python train.py --head_dim=64 --hidden_act="gelu" --bias="all" --tie_word_embeddings=false --init="trunc" --batch_tokens=65536 --doc_mask=true
MLP neurons of a small language model. Each row is named by its layer, matrix (up: input weights; down: output weights) and neuron, and shows model dimensions 0-191. Each number is 128 + 32 x the weight over its row's rms, rounded and kept within 0 to 255. Numbers have three digits each.
After each neuron's rows, "fires on" lists the tokens most often at its 100 highest values on Wikipedia text that the model never trained on.

L2.up682:121085110143130084136130139072116158138125148123105128081087144123085146100094134120163165104133133133094132085151145120119133150160130113122017201162145099124151076121159132079163225169134107088108104125120094175140161137125151163165065091173119140161111102127106081064089160167186194158145132177105111117172156143071071089134096186137162082096167118124167143138080081145149124150144124082077086078152132175124124123187130113090157127141146048119160173141151161132131135123108111169200108082143121104100161142128082167076150129132124122089151127081140127076138149144139132133
L2.down682:125155128133160098092058134133147095114117122114175070201161165106111132117153151107166075104131080152146121161088102120146148127093134141114140131084192145154081097147129048109178125111102133093095148095113107143060131092128121123126150174122169131116149145133139186160131082107150076132119134167153122151140126209180083136051126132173046181124126160175168148166071195132159152095116109097151166121118173124072085144104153095126106136132096138140097128138095196153094073128124169159102129166184101143072151075151165121113098138163136142109126079109145110202109122142069129139
fires on: "n", "ka", "ö", "za", "d"

L3.up652:145158130137174119147141157113065140151111120148163099112100131135100091092124190180096197097077176121103109093109140132096136113112112135149079198142088127107168110129133113072086083202163132110144201131044140134156128146148090115135177142128067134175114142187116155084107102139077152135170124122117140096116106061128055158147117093128107121174163102119130103133167112195129106108131089087114085115120132192121144078164132151129110121098142150097096154059158089136119154139147113117116166182139193155139117123154092073137128160101146159115128102116081122186168187204117147076
L3.down652:145115157096088076154148110148161131102104154101109116179144141182165140089134114156153122163165075138131169184130130065147093125151122141143141087123183118129113090131116150149147175093078083172107149094174136104123076170107135144106063142101180070060145097092136114206148134135142114101077101127127143173134129183099159133100160153124156144098067181158102097168101144039095119135093152164129164129161101094114072174063103138143171179171127105146166096184094136121118117151134120093136097131052095115159091097073159145148145140137093161114123117083191161092109112095124118176
fires on: "–", "de", "u", "ons", " zone", " time"

L2.up748:147149142090199091152130129070136148121162072077072123112111116123147161138083148141124137183132085137065099122094139078110129123145069125126135131098143130180134158113198170134116128172091142123111124124173179178072113080147067089092155133173118115094171131120154146093074114076148169131157052124169126069142165083184161143075164138163134117115114104085093075168115129173106102100105115121130078066111195106152171098153132203138142196099149145161155110137141142154140088129136112148152138112151109124148144101122120181097116120158111191101099173100115091094129151169074152086
L2.down748:106149171133125130172108159140106089091067157101161167100146139161103074120145102142113093109144192086106162154192112150171127163132147164149100176132155145130133136137070189090151134086130154000150113177104096088136156154117179173148111116073167125164110055108096054082137153182103093151119153138119157155117053171046112125153099140096160131119166100189143128148137109075108123130158121091156142139151045130090101154127140103093149055160129125096135159137152096124123141142136121098113125119090111136172140164147117095145135128107153089161084127134163148172119127128142101157
fires on: "s", "ific", "ian", "gh", "ax"

L7.up249:147169139143183141107110093142155086085127091101116153184127082099125171155177145108138158142109149191144076117156168077168121096103116147141109149066065159113118093157158077167118177087163139120115098164148164154087056179107126126110115120140090163156089152132124136108102115121067129120110130125042141131118113080142159135089131154058119147104152203169178087157122121201107137119092115162116107176104127112149096096124120143129146132145093132138124123103141133131165138157107152129149062174056146109122167162143103060169120085134140110135122182032122164145137071198100120098
L7.down249:120138115087119097145123135107164137139144164144124145098159140173122177102120141139098119152178107134155140134127111201018155121109166121119151166133147131140149088158146151108109118136134102190071148126123155084178161121114071096097119090138120077119182110092107126129103075121185130106074125159169129094064171123136109141122161177225144125126080113104109156157139106096173091119105139089163226052164166072142174161171136179109148131127115151137105120108153088135109107120144090132101150056130139163132092159092124179069130119123113133110171097096134130056145123126153079199
fires on: "|", "c", " |", "cc", "esc", " of"

L3.up594:112148154118138111141148082123161073146124163083125118139178129145122128100153040111143087171086120152124122136131156076116094202187085106161120141112109129072128130100207134179111138143068170117129131161150116176077068122111122086079051134148128147097170108129177148080151158149106156114094069128076111153148099137149083145097102080116059115094122180195189057118076133135169098142147139071128108167171153143126141163140124086110139133110174173126144110102146151163154172119159134096152184165143143136147085120117143140136121205159150134125093153098114101127060108099110156138
L3.down594:117095128118106128133104149072180138152169160104121130138151118102086166175125150141113087065074169100135107128091105162129076123157120129205111131143120126154120084109118145067175178129086152145142093164107090148114153121084111136172141118083121112136086134216102097152108106081095140141141123184133187114129101079129079122140159164098150160128109137193153145133138181085165137143135154188133110096128123193102118138148043154047110110077092070125111154192151120118195133154086143142120133128102125183164073174139144085142143104097131124139171155123140127143101150173104146027
fires on: " 1", " 3", " 23", " 21", " 14"

L3.up365:129108136112084125175110106073097097115146214118170106130107117161106140114150129111162143115101094114164128093117126167174046163192063112146081115137142113142152207127183094154115104121111180122125172116197075197112068150147109120146093141172093142165134134109158105153146107149112176139150050107100107168131171108126142151139120139155090126183132139176182097176093184127157126116136134148109092035170118128177125106111139131122098153170115128095141111168147154160126094158149121141131079141145109126174129105061084150118097089101153160159127105082156126121106093213091112081
L3.down365:121137139078097101102154078138105116094109087118099165134102072136109107160137159112103130121114111118114123119148146048127200110127131067134146158093090149116163068114101136147155103133138161129107127125107098107156148091100206107163114196085076138115182132136146172193104102161120140205171129143175125151091091154171176166108116130120077093121123112123094162144151058128099126147152115137220141160115121124126175100181100167122188105133162143104139105167155081096107120136114148123169173160057140146123092129173166116135152113176118073045138103172122147108164167043132100146
fires on: "e", "k", "s", "ne", "\""

L3.up83:102106145128147159109110117104118017097162112082091083054151150116147160152119084104151110147147131147135163105126069134094053085102163164123090145131132084094149110094144072120152149139144136078122097139098129142130121112109069122044133096081108121170098117086151144137124149081078202140101102145169118165183079107112132116149160160188117170162117102168126103125169129111073130117100126103138094095170157120132113118204090115146131072145196128125149118191123168201126143145113145122066151178145146116095159117187146138154155199131108160159128176131114143118111135105082144172
L3.down83:139097204110126173134160123135119134176126144096116149105123095179168095182124109161121139131155177127079122160116078187090125072129171130094085097082135055121129112101183121092134156161121095100123108073058103124190213112156118120158131123158098100169105105099166122126117115103119128160085146181125155104154117119115130112178105147177082140151102115134099157088143099160073122089128133120142083089156104089199115101175150163124143116096137071157084095176136150129088199143112133134128138109143141155077122172166112171133187175178095128098208142165082120146082111137077113157
fires on: " |", " fa", " Mi", " law", " bi"

L2.up622:146160178112170117104107119125169111162143126181205156136104133157140113161222111135151101139160104137128179025152161198129131116143119132156138126129128177143082123112104117121119088101173124185132145119149146140134157134131162128174163131114135141137145151138153164115151118163128132162151171135147099126113153143108169155127074147115128158166125165137154189149179137123173144130157215173121136114099130078136166205152081148138227128126136220199113130156150140146103134131151143195144154123126147112194140150173155096123113137135136151136113117128127172085072147207199154083
L2.down622:121095163113144107120113132136107100115112105105079065156138169110169141090104154124152176209122104092140150244135124089122140126148097092091164100118162154098176083162130125055147115172103102082171096083087144147142094107127114129124082131099201116119116135107120045120176136088138060144086104141121145089194173120174113149133153111091112124126041114099127117084096106106095135164088092140123114148143133110077093121112146091148083100142129078115152148150103148105134132096150167083146078169128106070086133095132084170092181158115136138149143164109079081124125087090080103115
fires on: " pro", "up", "one", "ath", " Label"

L2.up600:092130146084164192133135074132153134101141080077111085159155176132134202112060145109093132110132088132090108119107138116113147219131146124111156121132157176061079152134076103158128111128117101114089119129226123200049089144159089086146138158081132149145113123162142152141138112122105132121122121108132074168113104127110139088085113095150144104120172116143147102130173147149134070166087098086114103182123161115155110168125101140154139155136102119080142136143046145197179135165161126085137088181178093117115183097163128126127178200131111130147105162138153067133132077102135116149
L2.down600:130168155163100107164138182138128180142078122129164118118073058140143120095118117123094182115142084138064137076154118175085137137136101165110056135180150098109122108183149202098106114180088068121187056137082130127139120145173097182091116140113153116167087130149112069121136130119111075182136100167122138124151160155116201100110110126182157102174141125130083201133104113155108115178114157132121138185085113161095133084173121104104113169156141130128060189127126110137075148113113102147139149119105158144104121148171067113159140064146106106166150127152106129159154147073142073147
fires on: " res", " Pres", "mar", "Cons", "ines"

L2.up595:075133158106161117085087103072140177133195090131038116152126156141141140108121125098104137146142091128133108120143094081145127093165145122083148147119142090123080153182153144178145126144094163129120111185160097101104110141103146107108150071149065128140101135084132080161117072120169123077163119066136159088137143112147085147159068133161130109151163140107135082126113117185110098210098135104086115111140158083129186191165149101126155081113138116171138162066122142078155144145117094091119104154204152093179116111152091121132158166200130168118088115172129133051109086149148184151
L2.down595:165138152158106061124174173188134047129083111130156115096106136094104096142137090145146145113136142160132181151143162133154120136125100168162191073125116135115189119062159125057141134093123139151161111100158100128148142050142130147130079134106171115144106098185171133151123126090058137193106145145097157168185036132122153139132149129109154174068116105121138180128107116105115178070136138135123099092149104177132098068139160146125117110141133142070119093167132143150110081065098175139145130111069114147107148137124164116130140082040127086113129146128170129197133159109118079079
fires on: "11", " station", "ruct", " organ", " image"

L3.up11:100123091077132081207046128084150140134104138155104163116100125151161125095105123153087102081153105148129103157187100124066156146144160102134069137179128061122101157102187190173067179116165088122103145169162145163143113090150146100173125124152148115104130110124132077104123143119125119118127116170119092138216084154084138140114145102113150148172123097154195159158088061111111098112146164109071132062135154090106174094163161112056140164124134125135136149128136094159109121177133111228169150100148144163110122140162101129119123122159062167091121127105135092111136080159109153137
L3.down11:151146108105145167088124135181038181171161090141134077158110163120119149121120076136149161138170065140104104078123112103126092080167094178062168138094134116149073064153135086107216104129123153138087143108128093139149184138111121178085148123113143160144115164133166119150108128066111169130138092108115182154124120110113116118106131129080141076126196167077123146098173085115084134098179121155154136165125110114098111099129072153162125105092189117129088145185168135108135129095124114087116121117115084104134124156130212166103138097054156102142145086140140124128170183150162161065
fires on: "ll", " War", " North", "tain"

L2.up346:130161085108117134127160101125133127213062188126140131159062136179127144142159103097115069079130177186111170106183115067095098166104147126146112079121108123095102083079113110080127127097133129157136106153107113150152111134091145160125217176077173176193135131108134112091148136146123144082133129145138129131132153178083172108071057149108115128167152124126164139133116122144154097162171134149127122185079129071096110157165069118130162133084152136168141118092113158091134097161125182121137177099151137133134107151035105113161151119112105121111087122090144152167115108200160086066
L2.down346:111153182181123107102141153086081151035192117131135145095208114110135138083089148163140163166126096083158043127083068145141139108147127109114118187129150136158138165147155105127137116127118066009160155085117152108085096132147125095120079132128112065060149140112159131147125146065147117150112136082116140177162120149154106133205200134115149145145111121091090128099151152079092176091107123143154152125163107178102172076070147154134113194125147114107139148173133106128115153107133112096137093152107119121109144118157144152117156128142151105152163125146105124074149186106107149189
fires on: " who", "ines", "ept", "ow", "ror", "ni"

L7.up651:129093101135092146122069042110072104146222100138138149158135126121166096159163101155162102178126134207116117105142148097182128137133078163148119172151107132107098091144129114177097125140155179101068140141174172093081084116136089156086145104128119137089135117115163171122144176051104151158150147117117130125114155207102133157128128112153144121091131116113203073149132110145133141145117150147153154112109188102148119157173088144204151142141202120119106137170122118098131131074155154088153136076151096086123156150063134105157104164091114125116109172090155103112130044059115127089
L7.down651:169147062131144134099132126141150171116106141136168156092196077052104150080160163127084138122118142137087106106160109131116094137107171116120085076135133163119182111130165012093114116091131119219134144099113083154186133165094162087134152146172188080123142098102151123132121110141153131090147144103094097091123111093128124123194170119147197161163122135102104091183141103034168162103118098124109210088146118102187131157153142157131164118092082143170167163114185095137091132149130126127141096097111144144093160104165112155147089084094140137134166125106102164142135119131141097107
fires on: " |", "r", " Mat", " mi", "ac", "na"

L2.up591:148138119124148112092097084137150111149104119154121146099137118138160144118106131124184074171150151110147093122134118100094132088162128101136069120087121121153136140093094115111130127122212104122163143120153075113126120084123148166130189148102142097134112115088128137160048068129120133137135195153157159133139126092165126119117112120092137118191183140105111087133098084134111089137166099209110118111189091078120187058112067171135128121094120060092157147068116114061151164079136095148205070130072132068116123086120118125106159142094150144085108174112171139122139146145055104036
L2.down591:140072132141089112140164157110080134124143130110120152167116124129107144121181111117135163104098058133155200122123150132131149181133160136114202108207152149137128123154129171147109162176074104105123103134074160113146100118102104061107105147132126175125143117144132092073186162119104124125131070107150131140148133138115117102121098187165164100060138132153179088146138160034154130115134111063170142154093152165060109183172157133106068166183135137148088094189153173197117136143134149119103146118161102177088132107120160121141131134161148111183140105155139128100057101123171090212
fires on: "do", "ix", "ces", " Apps", " Gol"

L2.up409:153143111123197143173150156092172158146184159137128140162117133160170155085086224188113134123102133155106121114091166134146196101184091100123102164120141112114189174068179107094096153074127126121187133178138148172094116042117102129099103148106074157111188153096143117124128092104104154117170066147152119124133149115116119116038130115169130180099122156151093100172150086152150124134176106118121114078128144074111134090192180110159133141076084119051116107102127132129121149119150107142174160170098162120107120099155103173117158118109118190143122154114105091083161097128115137137
L2.down409:115094134188057162149091096155086142086065134144153132080156109178081136182132104139129079145139136108181106118169118107174095106120157145095153115181079192164082112175116174152136138151154125108081098142122121088140166183167156090118095105139161077172085085122120141089150145153108098100102171101120160176116078141127113092194121141092148092114207151140158171111105145130153095078097124115192109136142133091143061151094123126070140133164178170136112089155129121184137108113142135112121103145115120133131131101074127112177132115135140079082134077135185178193111164110146126201
fires on: "'", " first", "tha", "ly", " a"